Weights of a small transformer language model.
Size: 16 layers, width 576, 9 heads of 64 (1 for keys and values), MLP 2048 SwiGLU, vocabulary 32000, 106M parameters.
MLP neurons of a small language model. Each row is named by its layer, matrix (gate and up: input weights) and neuron, and shows model dimensions 288-383. Each number is 128 + 24 x the weight over its row's rms, rounded and kept within 0 to 255. Numbers have three digits each. A neuron's up and down rows have the sign that makes its largest values positive.
A block is one neuron, or neurons of one layer that tend to fire together. Before each block is what it responds to, as a language model described it from the Wikipedia text at the highest values.

Pair-joining and/hyphen
L2.gate284:132107152147125160095142161111173120137154097132128123094126131159076152171109117123115116120105119156140129101173135157154125147149107116111171126177145116142094093139116072125147136182156165109165124095133127110112123133157109145141093079139137146140116141118099134139135089133131150133
L2.up284:130132148159113132137097149128118086094127106133086105161144128139113145141130132147090125136096140116124151133159161143112166116149168111125134184148102153156128130132108110074130108134115108155090184122138182149133161087106098098112097136143136067120148134118129101146168121172142107105

Mid-name punctuation
L3.gate194:130134123124158181112090156152133122091089120146124142150155150089092119142150083136140108181090098144137103114137125118133153145140173112090159132114120143134105120115126131137120121102108114057139099105099112072107130109118112175109149133132143138084112102124092068118157140136121091100
L3.up194:162116109130111143143127151174133112138081159139114116168142116114129093115122095135088074144135136118145108112101107134128163143130087142130109106125172159084163132122155140104125109112137125177112129102107098142137122112113149157143115103084193164104102110167109143108108097101109122143
L3.gate725:149186119118150168124107132154126098104126136089105134080161147154103085137146127140138097156132107113144105140156132157121103090121156108112167172160124143117148140130116130080118100107119132113139108125131160089110092126122112158115144112123149157115093173120118138093149140089160131071
L3.up725:110095133129082134116154108124144141136109149082160141157174129183100090131103121185127111150113126130126141127121086093153118126117158138100048132131176123135180131146087159084166112145138112140118150110113108161180146135144110127145105119126121097147157136165163126098126130103154128118
L3.gate1407:134115093140126139107141134118177103100144137112108130121154122125096101117132146065169096133074126152143163118111114148119134124094172136112107107150100165130125096118119134093109137147163124149134134111109085094148153107123142151094133141159135129100091128138137124126161119112147131099
L3.up1407:114072121137109122113071138132120096165169159112137117125146172176109073127124150134167119127108132141102156100094083126137131126114134119135107113127109160153129139130118126127148117131176099148139129123109121152157105111144137128143098095130101104076125118168159108165123147130130142122
L3.gate1910:147163085143112160118144130107110126110128202147169129113140145099182125109142136134131136119110107148141122153138141105155105134144103123130146099128134111080173085133095145125104147130114145112134131110110153112126073152127143142139133133123106161146157123163131136140153135152117123137
L3.up1910:135116118132113140142100109122118181127145148091178159152150135180088161137167126116155103127105135120083170149103086125124147143135137148122140184127113097134135123138106156119131088113127146116076145138126077095142137135104106145115124169115119175106107135137110117133145155125150120107

Conjunctions inside proper names
L3.gate644:148153114178118113119093124116114153107146113162145122136136123133124121121097147102094118119098142086110131093114103148113140139146120137161139142180142131119104139194123160113142110103150134162154116143144154159132164090155124084131106173122140099104147095129134105111104188139099121115
L3.up644:113155160136129134105094132138102159137134129157132090130146147105119144102184144097129154127123139129128170108102166126068094120126120107106152144162174125127125092137090114112141113167099125109136183119119140148101164082098122158142154115100144130120159107109129119134167131143167149109
L3.gate1421:116150118122169110120099071104115150117117115140107130118101117146144103125103155123123147098104079135137126106069168135105168145149135114133124155165107117117155133124115083130104109090084112089090157138112169149135140117105128127097139141142121120169158152116118110127116166127132106132
L3.up1421:127090128132135116158106159129086100142131115128104141062127187115144113137162120143110129132135193131144139123120111101132129135141140128141132120141137155137163057159157094121104104131123125125124113119143189081162127162093123152105113148122124159175119148139126102116138120178107116093
L3.gate1511:142121118122145126087140102109122077094162098157097127122133147107129094164088122124124148167089142138122151141096146114131138132133178120110106136138074101095121125149087150089120143135159096103132135122095098135125126149149103078134151107135129171117183130129107108051151171163090122105
L3.up1511:164082119098130105096149111114133111170132115130139136118120145140146086136098153162137146121121114098140148086165126118144178136171141104080132135156101151114135085165090151106101143109136095158102137133142136100133134166099117153121144136118125114182168119137106134140105117166116099139
L3.gate1890:156122106111151142122169092134137115124146097098104136091097120117122140131150127120142149169066155151126166088090081143131165142128118118113111122111143153145128125143131134095132063151109112116134152099171170109096147167121092147120131136122142141110157111139110115102144131130104135127
L3.up1890:115121111112119129140115156148089143116114118123090133104139130119141140137093128146151147136090145130093132143128164142141121112125104099148123155188099134120156139136128124138124114121124167050066137146118123165146120133099133117127090153142132088128150119137122118103129129164122142093

Coordinating conjunctions and separators
L7.gate123:170101140081105094128135104082126151123143102114143129138115125152151144154060146146106137119139136112144140062123152154149116120167111123139096114159096126128093089182089165124128114162084127105118145122112100128088148097103083138130099135072154158170115126131171091091098117157142145146
L7.up123:120070105146149128125155143119112179160110135130138109134098117176133118142102132143113121101142093116083157113114107092123118152125130130112103100143141112118148119159146117135128152125136146115158095186119139146114155106125120140125133139112103126172152118124098152155159114129157116134
L7.gate140:094090155122112113113113108140125081117135113149121156134108089122095116148149125188074140104155126149152120124106154134147155158130121142091132098111158145114116120128108114123126110125143149150120150122143130124119129130137151109110068138140131099104128129157154117132070120124134127136
L7.up140:140157116162118113169116165110136145138130120113121101172104146057130141110144138071104113114105118133152158112141138119119160088179113127145133114116158141106119130123118136094178104082116100139107148108153119126126133134073106116117130147100112126116118165149141146152098132158112136174
L7.gate144:148136172141140120158116150144139153123147098119124130177172155157135139090154129119091125117143123171112120180115147111169116138127165137162125175098136073146158114167119137122180134155142142128158150089166141118103164098109137130128131130166140127109134061129117112150100134118090119124
L7.up144:126091091132127165111121154114130116084146100124117144123120146152116105153154168127147076084137110180123116159102135101089123157106144138152152089105148106096135126148129142092108117138104159143164135144156142114130156072110093098120138172129190093127153124156119075156100144160121076071
L7.gate332:124154150150143112108158110142145114134108140109152113135111106186133153165172107119111167110132115127126165088119148149139132124126174194156141139160128111070105132122132105092141145109146119134113126150110161058111107136147116180137095081095144107153122119121099122126178095143148146068
L7.up332:096146121138148143123130118174125138114128130134150135096137127174105135146137141142120143140097137097119156113152173133145103071108144101093142116122117189111104111135100126146166151164097138120129138104097133107116075129133160159123097128106171111124112079128120147134151141139159092083
L7.gate442:114141133119095175111157137166131144140118108126112101111153121116138075144161177122102118175129130111112131100119121132126100086113146162132139124171112144092164100100138124119137126128087143125126130129130129155135160120134124163126141139075140143090113134108131100096152163136165130118
L7.up442:109120148144157150140172140155122164126112136137127142104164129185092165154146110114079158089159116138146152130148156153122121105145143131133119140145119118152161135131102147122109112140125114108137132154139130138136121160162100150135130118145151120121158080126110117131133129107137156137
L7.gate573:164122118153170115168123066092181127140148131160115130141140105145088106124119115141106111183092082104156176102164132120148148097165113116149144118132118134112129088140140155145140121121133099094130127150069112123098149155128123121132095147164111110142153157158122130172160093135136096100
L7.up573:158160106131106170120163160111124151115146134127140074171156120161131145162095120113118093134084111148144089121111118131142154164164183119133146091138142097084130136110113124117120078116108151155138136073138120140130134129133116162147111118154126114122146127114123144117082133150159071095
L7.gate635:144107127181156049152135142120137231133123099143147148144158133139150165118112160112144126110174140150120124140127096147170150129145146154139083130139097127133092150134097130099168123123120141138109101161159150154138089165107123137122126108111122086160124137137123098095101164105094135150
L7.up635:157113128140111126153159120108163138136129120116123108119157172133105135147107148080170150162139108187127124141162127140138130077104127161121123130136126130143103107127128122114127121132127190102144130085157107114132136135112121167129134090086090123104141124098085092145145100112109157109
L7.gate751:146135140100120107124156102166138108140126122121104139128144165101156111159144128141137123168142142118173128105170151138083170090132153126114167118114131136098150142101154073175148150122141151119134126114165102123099128102122112159122107163115119106130167132139110118128129094123123146142
L7.up751:146121170123131122152121137134138114127131107146099098133110111128118139167166081123110132164115092098108140135150111115090160095148125134169143174125116158120176075101143116082143108117144110160070170175175113168124109128112119150117150123097110103142130169140097130105124109122116117113
L7.gate756:117129118158116140122118107107112124138144132155146078135110106199132099145131124090153123157108113081172154085092115128126113117120141126140096094125102113071077117110088180080140114148148094181069114142103134120112143126094134109130101109092103107164157136133094102130133115093093139117
L7.up756:099128124157153115164147136129125161151176111115151129152109137142107109140092088130142098121098155154099161118133139126113103165141127110101115195144102108122117139114114043125151164142155139141139131130144105110134152117135134055119107090124130116133116142131142115130104151121151116142
L7.gate1027:145138140129131159129125156146126163132137096169139125163169139177143094135179130127188070102129164082149122131095105145125115148107173108142129139131126143169134134097084101156102118130117134166100122061115146146058093139101098178121143166141098157169157120131135153129147162095110156129
L7.up1027:123145110108109102180133122129103112153132135123111143114174120134153137139109079113128173156125139185087138130138125111084145133136137179171155153123099108081118134092155124116095135138128172121105158138158128112138147176135187105145126138121181118164123122083120090155161080121157116127
L7.gate1029:130123152123148170105165109185140119155106097144130130043117099111107152192141132136107134171131156116136126092140152127110157109117109136128115131125031143117128128146098164124169125122118203091124118123118119100142120136123132108143107108073112155140155103165157125096071081139132137056
L7.up1029:065095138155150096105138089121123155126130160132121096114120108162130115132139152124115118115170165164127133114145106110076116121136114161147131107119120129082101115147126122148171150117156132111135139121141123170100099120162137116129097123116170117165127132123126155107112135092114118128
L7.gate1820:149170117137136196122156134155152176144144085201111102136157093161095115180160150103124142094132160125091115144139068122134104105164142101178139134097118130145108150128122119111139059129142118128116108117140128134122131137111138150111132110181120128117145110165131128097125132134135120129
L7.up1820:116114155151137082144135087141156094141084127133118128136140157176112126150093152147102111097090125105144150112131156113123138133111115108123129145115122121149143102134137140175130158141132158138120110152097152157140190151124122127148117122123169091077115093145118138161106105143155076141
L7.gate1854:110104142105106144140128123142107167171155139125149132118133098169065118139102114178147132119121148120111140074167069150159082158125136148183148100173144124142126108112109176135114108146106131145152132121165094100094114167117096170141116115144091138114157123137109124188139110130154136104
L7.up1854:105107142141134133117124139118145142138127148144118139089144067157111146149141162126153154128140138177164108096148132130120122102131173133120105094090118105105132118113111141133141153145108149142133127122109122119169175150105141090115094159140161104154131147168124113087122114169155131089
L7.gate1912:135175158148117127119151159163162114150089105127164159157156155150142125189124149105165139132131113157153130161158147142111133115126158153130127123145096115114190114113124138137115213101108124144134140116148131154104126167150104124113115134121135097169125118114171142135118118162136159109
L7.up1912:138112139112127122131126161101109145137131147142140116125124134152141184146130100090137120115124061115131140119110117107147122204138137128151117155108164115118128135155122104110115157105094125096109132122117128116162144133099094150120115207106128117153162148099132128114145148120130121115
L7.gate1987:141115098158162148141116097155148146094127077160112117101148125119100154178102162158106091154150115145122156114165106161117124134131128158103148134143105112160161129094145135134089158159104152119141117169130120091116153096118122136124116129122113113160131121144147165119125148111146169120
L7.up1987:111122156106141142107166123099119151133137139113151146107151180170171139166115156112095110151114114162141129138122133147088141138178136156183108091141147140132087096113168176169088117143092117123118146160142130123133132142155170116134109120129147167121176100116133132134121203118156115089
L7.gate2018:124077129146124141116121090140139160151133142115127167151118102124086124166151120138135097156097125101158144148155164131176142122126166123149136126135100111146116117138141155094139173173144106146120094121168154119139135112085140094126123131139062103166139158144107113079158117166121139116
L7.up2018:101092129137130113149164129166129155125127129143122087118105113170137165162140129151144135090156179145118176131143140123086150051102133109095112120156111116122102157126174126166189144109144079157105140147100121161184115137136177112165060105102119138096142123134138142145172174111127121127

Year closing parenthesis
L2.gate1640:112136115141107107108123161126196142141105111171146094153159116131149131125124118103090146131105134121121150128096161144138088107126145133139139119175118124103129148111136121132122077132108121109121136090145094111166138119149126091113144136182147163159155122179155147143182133134109101174
L2.up1640:135166152170134112160079123135130130133062120080073117129130124128132090125144179162139148120113174113138148098134101154122151119192104139134115145171133119110140140107112142116133159125110141126113108117132131140169149154135126140089160083122119143115126145157153142146110135097141123158

Line-start quotes, table pipes
L3.gate1416:123128123155109156140135107141121097102129127138126056144168104141144148153162093132169155146119114163178137141106104155122136124158105133123109152134140153130140162120142133129170127082151128139129176121182146121135165146134119164124153135145127118111106144090102168126126122113107148111
L3.up1416:132103125167119135101146141179161137138108124136134145115109148162090142137076147128105098117132093115123105113051128149103124148140097153137092125095113118103110064092136111098125133140143175106101130132093123144123125138126164111138100146147118130158142130122123090088094109101083141104
L3.gate1467:183113147144178144042169114112110130073116107111174100134108123166094122149132103133121200132109107097122081141097137143108095116146156122088140133129098083165099125138131142104121166128135122131158123130094159095119118084185143104115134143108128140126110125104132079098145111137110081133
L3.up1467:057108155141164141089151151129090141131167120079106091139145089173057135136137113127117097127144153174105141133107112158091134162123120135166107098115113147109080143118147120105133154163089112127134095156111118148119114139145155134144130166156115165082106074140140076128147124123101144106
L3.gate1595:148119115147169165113126117140146091106108123150146138120080149132182079132097133147084139103122108154141112122105112131149093121117109133154130165124107144148140152102159178083149139064148113161132149127126121129135117155172126106143131116128099093127120116098116091148122096076129127093
L3.up1595:101174145154110117114099146131129143147141150129124128110185064135125127143118117127142125164171130125126085179105110169109136153130129153149090118157161148140124103170125064101090138131093142159142104153107107119145122096139141136112119174110130079116125134108127158151080127094118150098
L3.gate1872:120142092126139128139140153126108108109120127174158109116101122152110124144121137090123083157123086074144104109134111125125099102128110096133103138157138111117068102101153108133100110069149151140114139161149124158148143151160106122140132098149109126161102090104139100165128189114116133106
L3.up1872:134112115136127126123125132131130116100095147119128103153127132140126120099111135118104167116159130171119144166038131148151134151066123139127158126096142120133126176088130140111131150057132171126083144160103121107108148134095118162122156136087109136146118099097113153136096123141097146154

List-item separators before names
L7.gate96:147147123115128130121139108177135127075171128129133112116139113099104125150128155189120146115131105131129122123139116132183106150148122105104136174065072104098138138130087154174133115146120120138106139138139087197071081066089114100109084130151150118113158116146128155160097134137140136126
L7.up96:126118148102151136123147148125148094097154127180084077119134089115173090148072151158128151137144165117102084120077109139156128113116117100117137174111098091115104133140139146120140149145138117128125132081125133140100142089143097094134128097129093137134135104126136123095145156106161147118
L7.gate147:159134114155154147153130106129200107119118153162153103118167143114116168117122158135140118155112174083172119169116141104093136126151109110144149139115130146158116125137118127132122135125097137175106166164112107147123104120110163127116119098095125168077108135108137145130145091113119121088
L7.up147:144098170154134138099114157123119117105148123170115119087100072124132148120119142154102117121156123144121132132139115153123108125184105113085106134132063117157134079100087119175122133119112123115116159131141105118094182100129091107137120128110141124122185123177136139140121171140132131132
L7.gate270:118155118115146112120109105155181131129091157139122120153159124149181132121139146141136149114123091107156104110135150142135141116114134119123126155105110110159147103138168115149119124131124132130069107124150106154137134132142114130097085142169119149127146137191124118108130140107122133130
L7.up270:127119153118156145122115100150112166129119146121132168117152122122153129090148117092112129151178129159139161158114137114168123112105159118132122108132153172122146080130134135141143088137132128087192117124132072093162134131142144115150167108155145115156117089108103159136143117099122088111
L7.gate282:097114146152114122113131129168156146116114074154150163116160084174126113079123146141138107137091156102143112146127076112109152135105126110140112177152123102145110135131124120135127105151135138151083115113121149102066097128106148093121086099159133116076141093135124134147122089119153102099
L7.up282:134137143175150137153144115150128126123101138134191173139102152140134151143141134139137152145118123153076130134130125127133110112102155154137095140147117111128115160153186130165145100133106128143120155117119130149121097102136106106109110108158146131152173109147155138088134115156096104141
L7.gate398:142157148096113126147120113131147136166102132173156160119151144143114097169083148140140111119162118139087118117090132136134171144114152123125105130145118134158129092104120066143070137110101121116117143153134117126088163153148102112133099164119116133135192171104169142176122171117137137126
L7.up398:081165158121123158097145140101167121138118145169135102088155085156135141096142141126137117120124166106120128140128121092126129138079083122129110133156149137180135124103144145134093137139121124140153108115099118141133112145122149109163107135142098123135086111128115146142141159141163096126
L7.gate416:116143117127163107156126076081132115107136107120164076159171164155143169116126141157109161118144159168082111131112103130176139128107146163100167147091124099111111100134098143136139093145134126122125133093114155066121065094138104139129134100153116146098156129161128136114131142120128106085
L7.up416:100070116158107140128103132167181125142106148117161190124160099144130124069143130134112112116167155146121114112141133089105132090110126113140116121120137117123175086083149105136151109128108118139099134146088158134156081155115110108145127122181101169138177080150158183138148141107153132123
L7.gate509:104096104114148090139154104095124146115096122152139120125123133094135082104118123153130124132143120170103114161138100135159103083104148104109124150118110146111157130177110163107147086100096106120114141077187162140150168118127129109108156137142090128139121135165157127130152126131112146100
L7.up509:137139117107140158185146106123164117139097106151119129153083134167098101066110142117136133144114134110073146132131106103093110115106137124121130141119107123106126109101168132115157123106162121187104142102156131136134089094155118122144121140165131143087192146146100164142093141134139113139
L7.gate603:144116153147074116142109084145163109112103130115110101140149152133132133113121121113099118172129139106089133149064130124120154112126123110105123145116090089092098079121094140108133108124143121087096120133096114123150164127145118086121088105135106137088128087125138119095132100142112121120
L7.up603:119123105126114119153145117140154156115173127088101119122140106146169145144141123107098144108116143130150143117132165130159122125056128126145147093143107104147164089152119103147142151120078162089126127117115151147106116134153170119148122106153128164091108109111095164155133126105120113125
L7.gate1020:143120170140103132115160107115104114118146141115150113155131107130144146096145144146105162150112110128102121144121124149107170170110143111177139157111136103095111086106152145122122132098135144108143147120140139146142130134157134129134128127171100141138130087113078138160146087085104104119
L7.up1020:170150087121120161171143142146114154156100159155133137151116149164131157160143118078125101139126088151174148118159121089163139103116119118133134153140092159115117126136144159165149132162135126103182150117118118124184135130094144133132154130107116137162097118097092115181126085149135157113
L7.gate1076:094107138146123118132158127147145131139155102183111166172104147119169086146141137113078136121162156143125130122071119156126099162114118163092111115152120137137090128158119124156115124140136103129114142124119123155108124109127097129129112096129150127120156074155159100089164134135100098119
L7.up1076:111124110154123156138125107157126127138157119152121064145160175159126158148064133164091094135124146171121121135062092128144115114137095112145135169111094112127161174132155133100144155163074088116169142120139099135156121129154143091141165102124088141102131088153140123137134109103121062163
L7.gate1173:111138137137157164098177116190124122164077149152084087120117131173171090151142103137101122076133129131089117173112120112150105146137147137122134169150128147078121134202103139103160098096134129098131148110138145085131162122105086113131117117171127128143115131119096134163154126160122117117
L7.up1173:077153098149082154153104155163092109164147111146157102107129129121140110175084138124162128134128152127104093120128090159106150161133108156118155139121162136144160127139140144160135120132138140155051106119141118134134160182119103114141139127110127162100140107105146132147133103118119146152
L7.gate1471:134141134142160135138154068117133141126134119115143133158155161132104094140176134137098141134134107159140157137111104136090141088164125158140160106115146137122160058131144099119130102173109133093123112150090125066120093140133118116121148143096135106113172094157163109161174161102121172080
L7.up1471:088099130174130116102102095170143119102129166139134150111155092112140115100156109153107157126152124150127127146142125138133089082131100148091167126109153146130134109135146119121135178133103112116147085131069161125144116127176169052106147149132170138145144095114126154137170090129178141122
L7.gate1581:124123107118111205121135129145113112121108091133114108108133140125104131172106087130118131149149137121067087108100106093088094127138120080126115165133113123146140116155129132105130161148124116165112132099177170169165146142171143091134107123103067133115135121140105116137111122120178122174
L7.up1581:156154115153125153109142134117100134110148147137134102145107168139138106118108127116108121102122126114095177143074150153088127141150136116154095124117066106173160098118103174154133120135122102135133099143118132156131126156117140143135096117087132166089129178132109105152110138100140128114
L7.gate1628:143123133115141128156144127165126113113114112141101154138145147169151092139102102119102156143131136181074117134123098146142134088109144131119137107085101099159123118133135139146139129171144145124163147146087108129164132157153135116123124126131131143139128090115135130178164037140080153082
L7.up1628:129068143109128123168177120129122110141126108140076149132134127172158117140085108113106151137128142153120158109135113118134088108121114155122150092108139113144117108151143117147136114154149135154144132126122095131146104189138122117139134129121134147155142121084118122158146082146105162092
L7.gate1774:115125118107126125143154138104134115128143073148104122140141146142093125132097156137102122097142166102103109123123122111131127111154133115134114113106153113155116107175160140096143148135139114099125124129144129112115115132117112150142111124144052102112095134142120149162156073095093118145
L7.up1774:133106112130177132119174082171121123124105103151117108161112116157123087165160104105180116165177136121105136096124111094120122111092129120140119116155135134120106169121169133084131134155125172113104134092155172122143116170131143120140116071104107126187143103132099146134170088115115146116
L7.gate2026:147141099122188102144166120129148117131121134161153145104132151144109126150092137107126140106119128207120117130163144176161133160136146100097138121127089118143156123163087123134127140152089152145112145130107133138113146146162100108116148118128102163170127156117129101125137120162117171122
L7.up2026:121130166159138163139140130132154104135146117126127125125107108134153168163108126116100114125099153115127146162101135113110139116113132108141117136108093139149100091103119237112122097127151128183129098138128121138125173116130128081121117125086115148081109056114117087171109119143162126120

Inside uppercase abbreviations
L2.gate1361:150127156093161123083116115167114143132127154152156126150090105090102120127095086125101111172108120128137106124090071157148167135134136115127154149150110156126099098094125121109092124073181114105119128077159140091104133152106147097100146124120123118084149130168141089169168124161089129101
L2.up1361:159155111133181127130138138127133129173126127109134156173118093094120130132054093140118104136102083144165112125108111136107134130126113110125131110150103147187153142105146136111103133138146166127102137082186110149166161140096112094145147120120133098140140113181156125148163133167125108152